From a checkpoint of a small transformer trained on Wikipedia.
Size: 7 heads of 64 (1 for keys and values), vocabulary 2048, 30.2M parameters.
Architecture: RMSNorm before each block, rotary positions, no biases in attention or MLP, untied embeddings, normalized queries and keys.
Training: a variant of Muon for these matrices, 900M tokens, 6865 steps.
MLP neurons of a small language model. Each row is named by its layer, matrix (gate and up: input weights) and neuron, and shows model dimensions 0-127. Each number is 128 + 32 x the weight over its row's rms, rounded and kept within 0 to 255. Numbers have three digits each. A neuron's up and down rows have the sign that makes its largest values positive.
A block is one neuron, or neurons of one layer that tend to fire together. Before each block is what it responds to, as a language model described it from the Wikipedia text at the highest values.

Description: Split word fragments
L3.gate96:095137139104137136141186064120137142100130084163092191151113115162121130078095111141182138115106178138049173161142161111173109076141131142080141117131121160088188094093163108086130092133142158105146134066093163109118157145090164205169170190060078106114071129124131080135114120152130145088157109145151116219147193133104147128139115130125094153155120136110139107147124138152123127082105
L3.up96:070159100133121185106156173094076067126157141138148132125122130112068111124114127134112187077129097193092192165090140123183131143086191051143154087139136156114159145124171111099119050128079075138115109098153127142115156175150194090130073135081162164090200105135110101141152137180174176135130132118175086119111114085081133084177150091112148172130149100087101143138163124128101083145132
L3.gate203:116134121197093205112133095164110146096124103135129153119102100125120107148037120114105156151159172205151094084140121133093119109135163158106123183136152148073122114150177137105164164115106123118129141143172152104151128166085131125119138168120102098170140120118122071105075129131112087108074122151126173154129113110098052118103135181132115142192150120092140140123022204117063132138135
L3.up203:096150122128131124121171098142089097129157109085156139153138156191047165143174109167127099072125110089090163127124144112102151116137060194131159136100128159099109116114113118146113141140116117106116078163074222120122179104113125160137144169119115099118137181164068189097131111115120149116161178144137143176192152095168108172125188118115164119147110155128177134172205157071111101082155
L3.gate244:094138120143108121191161131125136074101124155155124092105128117149145132141121149123164128163153065113162086115146161122093139101132114184131161147117181138131176071121187131105117063137102144106138134217060202115142133157139160138151195123141162081157176108149150049110096147127117140093149174072084203055187094141083073109107172094118141153124098139157167128092099103102140138109167
L3.up244:160143173116142103157194116134128098120071125114178169109133121152102117102146133057136197130152087159120124081139140071181187110149139166119133089140205066111146058166148104165092137026133117120160198093119143103164112132158090139147146092124113130136162133161117117189197121177133109089183172165129074123167083085096124118115179131111130123092131076131181141106096184133132149109157
L3.gate278:158152116088100183109135162143149148139092081207140092174161117110171117093113102109095159150119084161151150133149122143142127136161164090067107184098157161136146117204124103096130101121154140103201157176172050143181146068148059098154125124089103168145085130115128128186111192106127142085115098157088131105134130068147090076143112134076121143130139161131196134141139149162122106141063
L3.up278:085084091100091113162170090131150192109093147121139105110078139101145130112120149163171135134121114171187170121129124100109140074136136160140104146112111095060145154090112169116121093117130150100142160141105092176082192097156072147111101087156183119114122202141125094200119160154082103098087119120103164117147175142154171131171112099098137160099123076127128147195081170130093112156091
L3.gate309:152070078153081087124121151082177159126096115133104094188102153085131141151100167158129208159167125136119150145118144100149118123160102159153134192111121150160134171163136138129107114136157122120106176151096131156123148144077150118109113113158159084126126155188156113127193108146145128103178169129128193143115126131102126125073129129116071179154132119042172142141144121111108160161201
L3.up309:157145136098132120174152104077162072082120073156152102050155137110155181163114139113193141063165086113078131084129126118099180089092128094134168137126116149160145120098178146114125158139130142124096143074108066168109160102097158122141161139093112146165144096119098055101120184165149196115132152144154177123123099127074131140129146134121096128170139134118134172125094111153153136123114
L3.gate335:156161158122133167105088111145142103124167173171165078143087115170101159147103124169101144122108098147120132112099124123142077125109146104161145158118124081108094160161124152167148140190115112160162124108090094157185110190078167114136130154107165167125135120121129093109132134188089176132156130152115094144173103099132120088162135163092102110109167113121176099106104142100072069176185
L3.up335:118070113102179145116131154125146104111104172053133126158142142143080117088143132122134077159069091138124092114175198120186134152143099134094143182113144150131085155183163073091165095157146123124096111124116099134144136152097145143131095135152182108128121115112125142181187151079148144108087155109217118143178177186138139057140177121111118101116133121137122150167166149162118072098156
L3.gate408:112101128172150131137116150111155113110152143134120137127127095075115141103133178165113145124095109159147176150168136161098132090087128077099092144128163107070108168133103070181121089143172077163104138082086132158130151087145120194117088132165144111086138114088163104116151085133117155103102130134131106158142100116126166109186144118107162082093051100123125130169101133116115125100106
L3.up408:157102141140164084079084149111112117145101063138113143136135112110144109051129102138140099158161167141100090172123119143133174129112078123144165111202140099106121130152162067124131158075119142107124105099113156143139147118134106073137110089107165119099155144135146107089163145096128102099069123159075149132134126105126089074226151085156142097113178175134138156056112140125098126115125
L3.gate503:158109086095122192137180126047110114123145106123099137133111099133089141137159153138118118146169121090133088133133141155126048144137122155169080087066133065093137140180187023174102130138115098112126157083151162092159164172116226113115138157139163123155162134126148085184106135149062130126154182127076102135126151180135203159129166150083101172112150130153139139148147175175110105112115
L3.up503:076141159139129181163125173129096126108108103151176136173106077129134091138152091165141079130125129143118091137101103139142107099170136112111141133175137150100116062167190097089179141243140160134113133110139155064185143153163086185117155129150132144179113160117111034120123144127127153127134042106122096109130165081127110096131170107143139153151131148201110164161204190132094154156156

Description: List bullets and word-fragments
L3.gate54:169131108133113098153195118123090182111181119136145104187084131091140091153165113220110138186146134123139113147118152124179111125098174094102125144104121123172151091140128126066132086084130153150050097166108146105076127095038146144131099136146128121109172115147128143130102046136112097130161109106102072078119129125169097154072127079185162116105115099082151120129096143128089106092093
L3.up54:189140154161138137177160173149070159166131098107083129101147133073161111154122164092104152093200141112142132149134135096096151126133089132113115104124111107116134141159105130186127186104120140143112099072119129146156114171065122118166156129153087131090150083115126126118114083136149141043115176072114174098092140213119160078135138148108108125156149126151143139112096106054178117061143
L3.gate124:172105153144135112164152117111168149170102122120156139174147076178152161165112098185125133123174153183136073161092148122108153213110114127066096101144175148099116120165145119145127174182136117149119143148135165095107161158084150076169152141161159182104125125203141159129129075141106163098141099117120130124098106124150095119197076171193121105111075099097146157174152152129158051177095
L3.up124:130153146104080104188106096106134153198140115158095133157129177142100159137080100127207141111150129117174151110091102158148121120173145150096114104121134160128111103080122120125132137107126120132151120098142130121139146133156142125127168114096124139127184122117182158154163111122079177067137078102111172186102066173064067103182126184105180108114173085148092184129089121123142147173108
L3.gate196:202145149134072136103119113129117137187141109150122103155086162128131216160094119099072157169170166128146125114113092145104125118110039086109133129128079159167065124162186126146113175144103138087113173182196129158193140134141086139160149148143111145129141083115174140134170093105059156102158166090170126092142141096104110079185132123201147090156141137155160062158113169092144141108103
L3.up196:197126163090151142124145071128090123131146173118169158146126091122107130152098133086093080139089097127113144129093110040128131104096149137123121121121090114133103106195119080100112144083095155137114142095128165071175188159111113185154145128180134167142097095155114132109100086116109126107090141186111089097171166163153135164180093127149130071101146143075127155127133139088137106125119
L3.gate220:144118115076101124156136092087120114151125127130105172131170087151082158153118107141095098134111061115156085176174116089120132144145118071190142174099103152143099151126140156096168191111105106174138094168118125080156154126133126132116184096084157106115134125138087142127132148099136122136097119129113087127136143107147092117175089116119054136153171159166193143121038172106068093122123
L3.up220:173159142085097122152148148150121168125125100169087054104141123117129166140105146116059113107093161134129150104121175126141062151098129084141134088127123142127097168097136093178168165067113109105162172109105163094122166102110152023211099133132110162165184167204063172116164148158108138081131144091111145175071146071130138133163169147125142143131084143170135148174068136086102149065130
L3.gate225:137180184168141102159141148080094114128090126138179162169140166155130222156065095124113149077124119064162109108161091118151109094072149061113062130146113083133108119119132155055110128133092145133100079125188145033118130091151086124122147143156150153150117173144114131106058125175129117126113111124137146127132125153086089111116162165091114092146141158062177155147165133083098044118161
L3.up225:149169119104196143123099194113069127089109169073143111134166085165149137125161115169128150133107140131188098130145061121028066078092141086160079105139111160170137114156169074124077089155179141149104108145134127126163138150147108106145081131182147131179171186075091152129116132085055121151121122129155176145136156115151153107098094167129073108087120112135184089141091128148146115121143
L3.gate341:117131116152153163095146137128148200110175088150125175164156098169146152208144109146099117176139122140089180159124083143144151108131117111078109103133117159106125148155090105072154130179129190174130103128114152110067153071156170148162113129117114124083134088109091155073121097143100111125092124124142071117130079138078084153112170091115090093105149109139065149121103120124097093126112
L3.up341:103124120128095190142114156183163180118137152157120128152107076143138166149131107132102143132111170174134152156111140154173171104156106121077131093132187154091125176159088106105175158179151190147200063146137182110063132100168133204086126101124116136086151091124102153147106055120131125065148123125107059089124114142093109130146153089133106107083211054140112117122087077152127078115111
L3.gate514:111099107129159120181119173201091154091153101165112150148094104099141163178148132080153148176072081125174155116149148105142120096118152082144089110055126172166079126129128127142104071112130083136114111073116146155138170172109119119121132063112131117128100155114171161166157143090161143074124120138155151134043078108169134068159096099154128120112134136148130212107089100123158144157126
L3.up514:170132130102157135111158159145134116138170137116115107137093122120167116140145132121156177148089122140101170155080190064209138105215122070147131079122136136066148103135101116123130117092104131147059196138141096193139172181147096100112130134190113099153187164088126129170111115113128142180094100161152170075119114104137125131125117161155077164062110125148175144132138139189146067113116
L3.gate543:117109130134163126105155130091176156152128174194076173125069115106112200124081152136150074134098129179118073120167115116070140145127150117114114169057133136119075101170145131131163133137169118134079106170194174092049158136131140128172144088121146152128145116111134156163125128107070121103142150115096145124147155171113131080144116130105138135141130124131164102103111077099139101126204
L3.up543:120167117110175132111124095089152094127133090116125118146060133121202130168121128093153179119147129117151112083116164125097085157155086116128165158139102152174099126178156101154135141127108112135067139130118155173122159098127167168112128188130155126160101116153097128166166076077185136137143110141113096202150142119082098111148118098102102188126167138094117110134142131116067102116139

Description: Table row-closing pipe
L12.gate14:134082156117119148117130107166132180109102048086110123176094126095152121136118085154139144147095141086164118069143117051125116140132098127171116134153129105158117147082195161098099120203142149138136128079146088105167160088132156110037124130120109135140112086103096103161086098154132112069138076116116103096140104090061048150133152144129124130149080148156118143172089177136145097167181
L12.up14:190117136101124143178165116140112124151178121135102142115154126145127100172165141155094189132180118107171177136129107133155141156157095085107185117137112143140149068113130146111096057153164091135121125100106159108115116096184154139112062084164110078072173155120150120138127122147132154123125101119161143158132096191147115096135128115159120092165140086159095090138163194144107112189075
L12.gate128:145130105147077162143125160182140120088127115115087085176078147127103208154102140157110114133141100108145118127156129166080113174169126182115172110187121087162153198148118055141130130148104154134091131103137117076133126154067129093158135151195135120137155136085157129088062175142131085076094083126126107152146157108110139130126131128091173134121070073155164103185146205160158191093158
L12.up128:107180093071148169039171115189154129084113116110151075087148101077134128120155162083150123113119156134086103117143175066179178133107058166131145142155129153121158156135097160202172112123168146176142098130103085126130163118147131184122109081142116108182122157151155167102170117169097105173107139113105127066130143148117135125087099138106146040138093150138179126050146174148121143094114
L12.gate175:151115174112100151170162140195138125141103104059140107099186148132126145184082125149108101179159173164158122177176134091115144084118136131106146124140134104113139133120100153119148133196126133144094100065117092118110117074183113129142179130098195131126162112150118118158127109173152145128131153175179081135070117099168076099092136133150159119105157094133167150152117126103153161155143
L12.up175:129145066124159154120129198131158137159100171140152148150158115116104125142068119173086115146139144094180114117170111105127204083123121153133097109159165077093175149147175120056197096126125070131141057091157077166105130159105095159123101077141113136163135111169182175133105143142129149118128175140128056107109117130186155173079081097076172131140128100151135070217163074113154192074180
L12.gate343:135167114141133082082177149153120150167106157087086074081098142094068083092179068219140159053153126142129087164166124085121156096137162166088134122123164127146157110103134116142150105149155169115170105129156111137110139149160115139168099091104184104074157074145145146124129108117159153135107097065121175174099168130179125133175102146151198157111089098102138127090151173100153135140165
L12.up343:182159125100200143083084075105137095147084148121119162141119155165229106110123105115114075078114087140142106136049067173114114148114185145109140183158106097077147080116148096095174097092122167136136106205124120193148093108043131120142136172153084135201127134071144110130142130174121116123163109122149089123108140128156122156112107156074169126157158145137151147103173123135148179111147
L12.gate369:157161142145094142084107120126088125185149140078162162187148166076155143143136096075179110138149161127138114144123123087125091116110145167206101063112134127118092132163183112088115172126159122100156134128094098141149145123088105121143097087080136117151168101149123127127088175158149107115162157188208184155182130156151101166118174101173116120096165173134140114171114130113130122114156
L12.up369:105116094130150169093137126095130154103147129132098181148133110043162084119118081139130097072117112113112107101128095093110062136126095159102116096130154146181142123109152107150116134157121148172163122119133137183112148170154169084139117195177123101102105105151078147154109107192102101075131106163137097160135094048138099139232144120076113119112127114148091128127139193121095165117136
L12.gate450:097125089172114138181047132184141160123135143163148073137147094104094093155120093112063139118140137091123153141113147142128152058075153191156064125177101080096196118159182140124099116089132185089122109165126084153114085096081151097114113126073177093163157154139137126063204181078115154074100141081119147092094122118117097160112172177107069137152151087140156082120182131177102150093138
L12.up450:042154121079087173157148145128088087144136135186108150122116137119110145134078117138158165175116126147120127163116102174096127085144153108141128164137115141046091103130110085157177093186116119131135113154176127180169169057140098090077159141065134098161142125095170111154166125117113145163097142228088100147171155145168121111141136134146104130128126059162151144109115134208126109084148
L12.gate537:090062196094135102132121118120114165103144206116110136147172106123118117138165152174118107148154113082120144100151162125132146129091139135083058084107121091109135114173080141074101156142119167156110134152166073115163094102118073073137153081102060090137164112163154125136114114100195066141217156160110148124108142158195084131160170133090169193138139106127108141185098182184175127143118
L12.up537:137150194122087118157111120122147130158142115064152114063152140119081174036141134123112136128144111141068103165073121082131152119085131144081127128144176128161157143119129135109144104124183175110089146118167117122065156166181174151157135099164136197114188121163170118103107081101176107193162131098158119119100190157121074128066157071080080131088117095201174117087117183064115103098121
L12.gate563:167138090118061134121129131102116147159092105067150122108122177147137105171157177116161133093158105123113118025118122127169160154154127095111182052210089126114144142165120106156129113132088141119174066183144139124136120156176083080200150119134189159163130081160196155161104130096089074163146139164152102130160082090141188153131134154158113129120202170121202135118133132119152105116137
L12.up563:139104129134171160075088138111172108108113136204150226128136107067097180108040099131078152147160143161136156090133146188170118077127175119141140154152145112168134131106154152123135127136111110153187142164097126100160153186097109137145136099101157138162187091162116158118154153131100091147201170141143118100127098098133105168132161163145081163137135131118119124166123127161140154199145

Description: Past participle endings
L12.gate145:147073113084084102126083095138110164115064143108139096132133151131158121133218153076137124168110082146095153120168141113140146123124154112178134091110147151180114145096143099101051133133112173094121046097162107082168153095084067159137130151094135160139091209140111141158171087109172148160124168118184187110102133075114096087147113145095159135074105121166117088122175104100127194170167
L12.up145:131127057118080081072171132166115162151120177078091136151104143162148151130128140148201138139141098108125136058129186144108135147157106164085127133101121135128121108195073155143155118107134154132169095161096178136090112093080200117100129169143125068166176133103114115138188108106162207129131090104042114138147158103128069148136139109144131118099097125127117165140137127111134128143130
L12.gate229:078132132161098112085103155133225132146084123131135109124150124098107166100090135152142097103187125127143158105100164083106125196141112149154130186106123148095152101119109156075145145149180189091135111099094135106163119148132184176123126140147123140094095098115073173181117124128115155124102102118090076123097146084144129140121120127211121115139122125122158097091159066117162123098120
L12.up229:066125130137116137091152121132144115134108135126115147080142100167039202190099152093114137152096121141106105133157125127091107159114094166112147158154147095147182200091125147082146105130139137131139139175106138110157126114141161125077124158159144121064072084122154111206160120091138020100197087131108151099147120125084131086146085145114133128120113138163163110124190095116137176115151
L12.gate251:151128190040079147102125117138097143128094144115126092076105108052142109124089179198099106181131146101122110112183138156176190122141149124177148132153140146150118109177151107096186084127115191123147146079080088125075170121125136147143109096173150090182137127092143146162102142139134107187164134118109108159074116076119127146087127123114114174117163148122130198121176105152166085170146
L12.up251:161136166183142134105090151185101074110137123170152113059170163117132138152083103140112135075174101124161125096127102138135139139098152151191158151149143182093124115181155144126151088153102101136102134089157118151071142118060114111155155074151098158133119147130159092143089145129145115156139133156115109128089151119187104153158087168123146116096141097176152153136162043117099087181219
L12.gate330:120187169166105132150122159173121139085132105160134105175065104095124113142128094092139141132117128171197119219131131171166163148111091127148158117117115098127151109069100164095153147132127097145119073162204141107136107099129127115080157167134162155144091056155066157078143110115186099076108106064117166153123166149215150082115088080051169085187082167207153093152094119075109108132114
L12.up330:138170175150143092105123188165130147112121192067130114147083151194127137103164161066128132139136139117088116137106068151089157147068143166126169105062106157078107064140126119152127155164059155143102159117144169093081169135134123038155085114154170112162114104132160191114121141103101255145110096131135100126127171146124191124078149094185140129090158147094110080147113136156148076169143
L12.gate348:123098151122092099115176110133145134114082205180150079110043144127100147149130162186096191140101093160151154107131089110146139162064128134123127125148144142098160185139086154184073112128128093144145171137084191134108122094131144085164104077073153088074151115123121085136147068122139104184159189133129192140109136084150111131133089140087137093189109136141170148177175142078092106123135
L12.up348:108120163128196174120088081188132100071068136086156116118223077072107163128105117103160171137131170111129101131123128149102141124107126118156137105156213125154169071185144136164078101157102128139113101070108100179138136171127114131084183086198138154076154125168144144143106110178102161143103084132115134095149123152095158138117176131144133163146106134140143084037102101077107092170090
L12.gate368:114129139132157133109157135109110097157081189114190110162130117136064113120130106134076185116138114144113133157189105179115115143161131104129145115137082097092111158144139121093182120121157141136159160103119159158126107069148159144153186172145119082102080142048066065119094161102132207119159107131130080135096107131098122134139098191108106138204152160122120091122146059127124134153121
L12.up368:104144157131136099113232114156213118129100167102103144119141169082138128212171155149098138151104156151170141134121120136187221128143172155132090156058118078101171092096177127158077143092121130156137164152071110126088132117075123082102130105141098116126145167114121135141086154125118137111077116137168179105123134113161080094181128186128094150191114162135132152139130121068184111109088
L12.gate421:108179168121160248084145135094182178112078168110085109152179135104153138172080114201083115176123152146079134138101122110110143090113160123126111173131136118146130080106150148088178199133139070091107135140076135122157146127148149133142106120070178157163127121119149155069160103122107110104123132184125091084099206125101102120174136080117163124127093158148130184076120116170181114093120
L12.up421:105130170162173090223149152160212053157146137134156113124104126146182154125142167153135133120134065079133161106128127101157170172117132168138136102137050106094129078150114191095131144084114161103098178148142107169146142162159132164092128146165137166107164054045167169160082096094154109106075086170140113099159123148111140110086114141141184172114157152163148148160138104125147147147125
L12.gate472:085141171134135161123114108111145088159141173110164073173089130149157170182091155141075118170112041104126155139146134143104133090148156227164101097106121147099134119117108134157119226129177158136145161121148160142089117091118088128123163078134172133168120135091088101113135182131190095169078105099114126150099131088103069141128161113134156104208127087120167058173143120090113138129085
L12.up472:118048092135160146133163168103126067108138102162098065137099139101106106122102150141085106160129127141106067065190166085156095148133117114098109123131116077134150086107136189100097134099132150152139165154134184121191165068141114127094101200071143092080140158117158125176118185137143147129135163090055143135153174137101146227144156161137138092129170162135094114156126117129124081097151

Description: Passive participle endings
L11.gate460:150175125162097107143110103138134106198143136128100165112128132142118146114163103081085151181135141175116109077170132107208143175073125128088142109137122115134090142166137135123102046120127180175105142042121129173132159067149090162090107105157172075136124176153128139165235125058120114068077182119125107146118129087134090191132129147121132066200088100173149158154151126119109154167160
L11.up460:129127122191113097058182144179152127143109182131134094137096152132115130102118122106111106124123168169084109162184080132117109129064171175144120228107096055055093167140138187132085088153108177140120105100094155071149127067177147136147109140081158133147113167115087100147130174123110159126193085106163104108097123116145134152106085122079141105139168093089137108173141108130093133149175

Description: Wikipedia article-start boundaries
L12.gate10:107134135169157108114102132097152154111183110152154092097125090076114138147128151106106197101090119148142157142118185184110123070112155146087140161178141149102099102135122130101127130123092130171135103091146111106159141129156144126101091143141096132159080081161103140124145145138093164119130112152130078102119106167098174122176169149137064102145192145150127140113120153187139092134118
L12.up10:136147134132141131112184101128133113103152121050126131086124032126159106156114086137154081142128199134145133114104116059192174153177148112137120150102142152212179071121135143101150125123160126137107081130201099174157134091122181061131096104105083174107108119103147062126070065166165132123123160151092150133135209152095173068089162166127085147088117143095112132142110184127114089114173
L12.gate60:145166179130058169058149162148085089161160173175117119108112120083173157135154140126144132097093147089118126088118089051100164146112161102153122140150134109197121070101195137088093144172110060121131146080185077152103141111102203119133097173116091090115132111122118117153172084069107122179117156137165117151143120184150122152102139082122149102141129100087137072102116137081125142131174
L12.up60:169092126186124069107117124080108126122110109073113149172129164140122118171194129185117129119151124135129128203119119157145167100101155100141157112110085187087131139127105099115138114116144160141113149116149087086114103108173089096105093190111127089118163110171154151137087115135131106185129170093125155186085111086096144118069088167135184120115172065157181120148097153116106117159147
L12.gate80:113166120174121119115171127117173117144078132109083163111098092101098198079177150084094157125158126141108143113128156129176144089130157123120114188137088108126138124078093087142130104123164141143099083155168117127143131117126127085120174085141135211184096155097127131097075145198093168134139103159087139116112100150116127135095101068146126174138137096134122148197122098177163200142145
L12.up80:139116084159150163085139121118138123132135136088076129130137115112180143192154099141071142117190085162134148113167156160151149156164187057130119159206081137133188130115158095095143097137141076134094156170149161131204128165129204160132136151160134127091116071139142120106138062113123157155108127186111100175083060115132121165106102169114104094129178125101134198129130114111145088109069
L12.gate212:146185136098123131099115108114122093185159109078078170084110108060110162161089133127110150080170111118147107126116186060109108083182144104152146098126169136145181147111080152081126119206134146112140096129149177079115130201129161127111122097179118143097129123110103140152092146081118101157140104121105096125154133127105142088133107116117106119130161172111104089153103100103111151137100
L12.up212:128126142097157141136144078113086141170170152117147097121096079163120151131127082127140092076137073084112159197195163113196155173177088105098150159177098129102160076093127158074115131175151107148126095084177129157138114151159127061158159154111149175140143117093145155130135135172145120169129087121156156156126074159120173124166162095185112134129166105133148049064122097106187152115164
L12.gate304:114116059080178074116185140163122162086172126164112111132132065094120133026144130176119152139096150177156129174072166128161116094113139113112119104076161139101181111138096160082145181147146109213141128068140104079107127128134099087120130140113165109073124157141128075171142053149108112099205138052146117141132147127100114132155095130127093129104172126146108117128075132119166136145126
L12.up304:173122101166125119095099065107162125082146180134179100098141097065136064121109177114121118080111138084121134145068185164096104079151088179184121111117069135066122135144093194084080135133076139124107130111186101133145122100139156181109123116127141111169153089153110149119129185137085120194156176173099179167124104133119171188180053112115100119190182093138088094148144138107171117110109
L12.gate371:145055106117090095147160116128070150140135104118116100086106164125151144074093086126136132148121096136121123159190139074169119067167164118139110093192227173153150124160083160165143108144095093125132133165155147130097188156110086135127111162086134133158128097174092114188173126155150136183114115169129110119148151164158063125106199075143103148097203141096170101108075069112131091146098
L12.up371:179133129074158107170133119139076157116165165129079087052148131138156154157133142145089095090084103102127117142132155094136107131102117077160143053082094117191179076145101149122108155176115116127095118122059090148132179230102097100076171038130127148146157128143156176139080128145126098103084093102150159089056151158111091049102120163107150127121187116148116182172157156124153118080136
L12.gate508:135119173110147131155095150146145177107160084133139135147099155169178128159166122107142098111177101099129119123104149193109179132122185117138160151137081131113069098129152136087152074155095126190091183111119085143109107159158207160120066128144143128155175128117137136114153119192117149194172043134118116174137131104132073162149085120142134117120132129119168124111137119105147129172143
L12.up508:105109122153124091180134135119138123140192132119165141117117140184086122131181100131099063158168154182092148084121119157087118144143142193084069091164103101119116174180143158179145167082115140177119042121161126147130181120140169098137090164087144175132090104120142091092111090094173140156109112108144150175107138168178108085140104128154102062120138118144141138121119160094073166106158
L12.gate533:160135076147091162093150086140187061126161114116145112100144160152072111190074181116138155141140086138146129096130101177158086109110150111131172156171131132139121098136158143077116092085154148133100168147090128139141092120152136133092115115081148118151080097151147143167093119126196117078115121082153203134135105068117155069188131166119192154179104161077141148122095073095176195182109
L12.up533:117130105156151048150063067116134143105101094152104135090120152100097095127077130127196122115114130136125110136071113088166079133106052117111113173173155121143176114179122108138142147135146073159150137140178105142151114181117108104110038098193105135158144113187173090142158154075082070084198167114141137094133167163145145100137140081120073160109079178145143151160140142160139156067122

Description: Main verb of clause
L11.gate550:100050041166126124132136122135108157147084133127134091123071099109130137166168148082135204143118140119184138138155134122078104181142135120127167137093146124140165132115116088113124188142100122106155115200108170088152149176104156143127171139164138096129059109095113105169141174076150097150154130087130096103119131169102135084115153163154140128098139179145158097117163067140125100095198
L11.up550:128114119105132118127148142111135142164092149128122157061089147095150079154118176130169111108111173135177091158105096141114066139090116110101102124121202091126182146209120135146124165168130108153167133124114132074143070129051091093142184148148118105176096118092091130130108081125082101129187134158120166121192110119072174120119160143119105072144133140144147088167129140152126059116192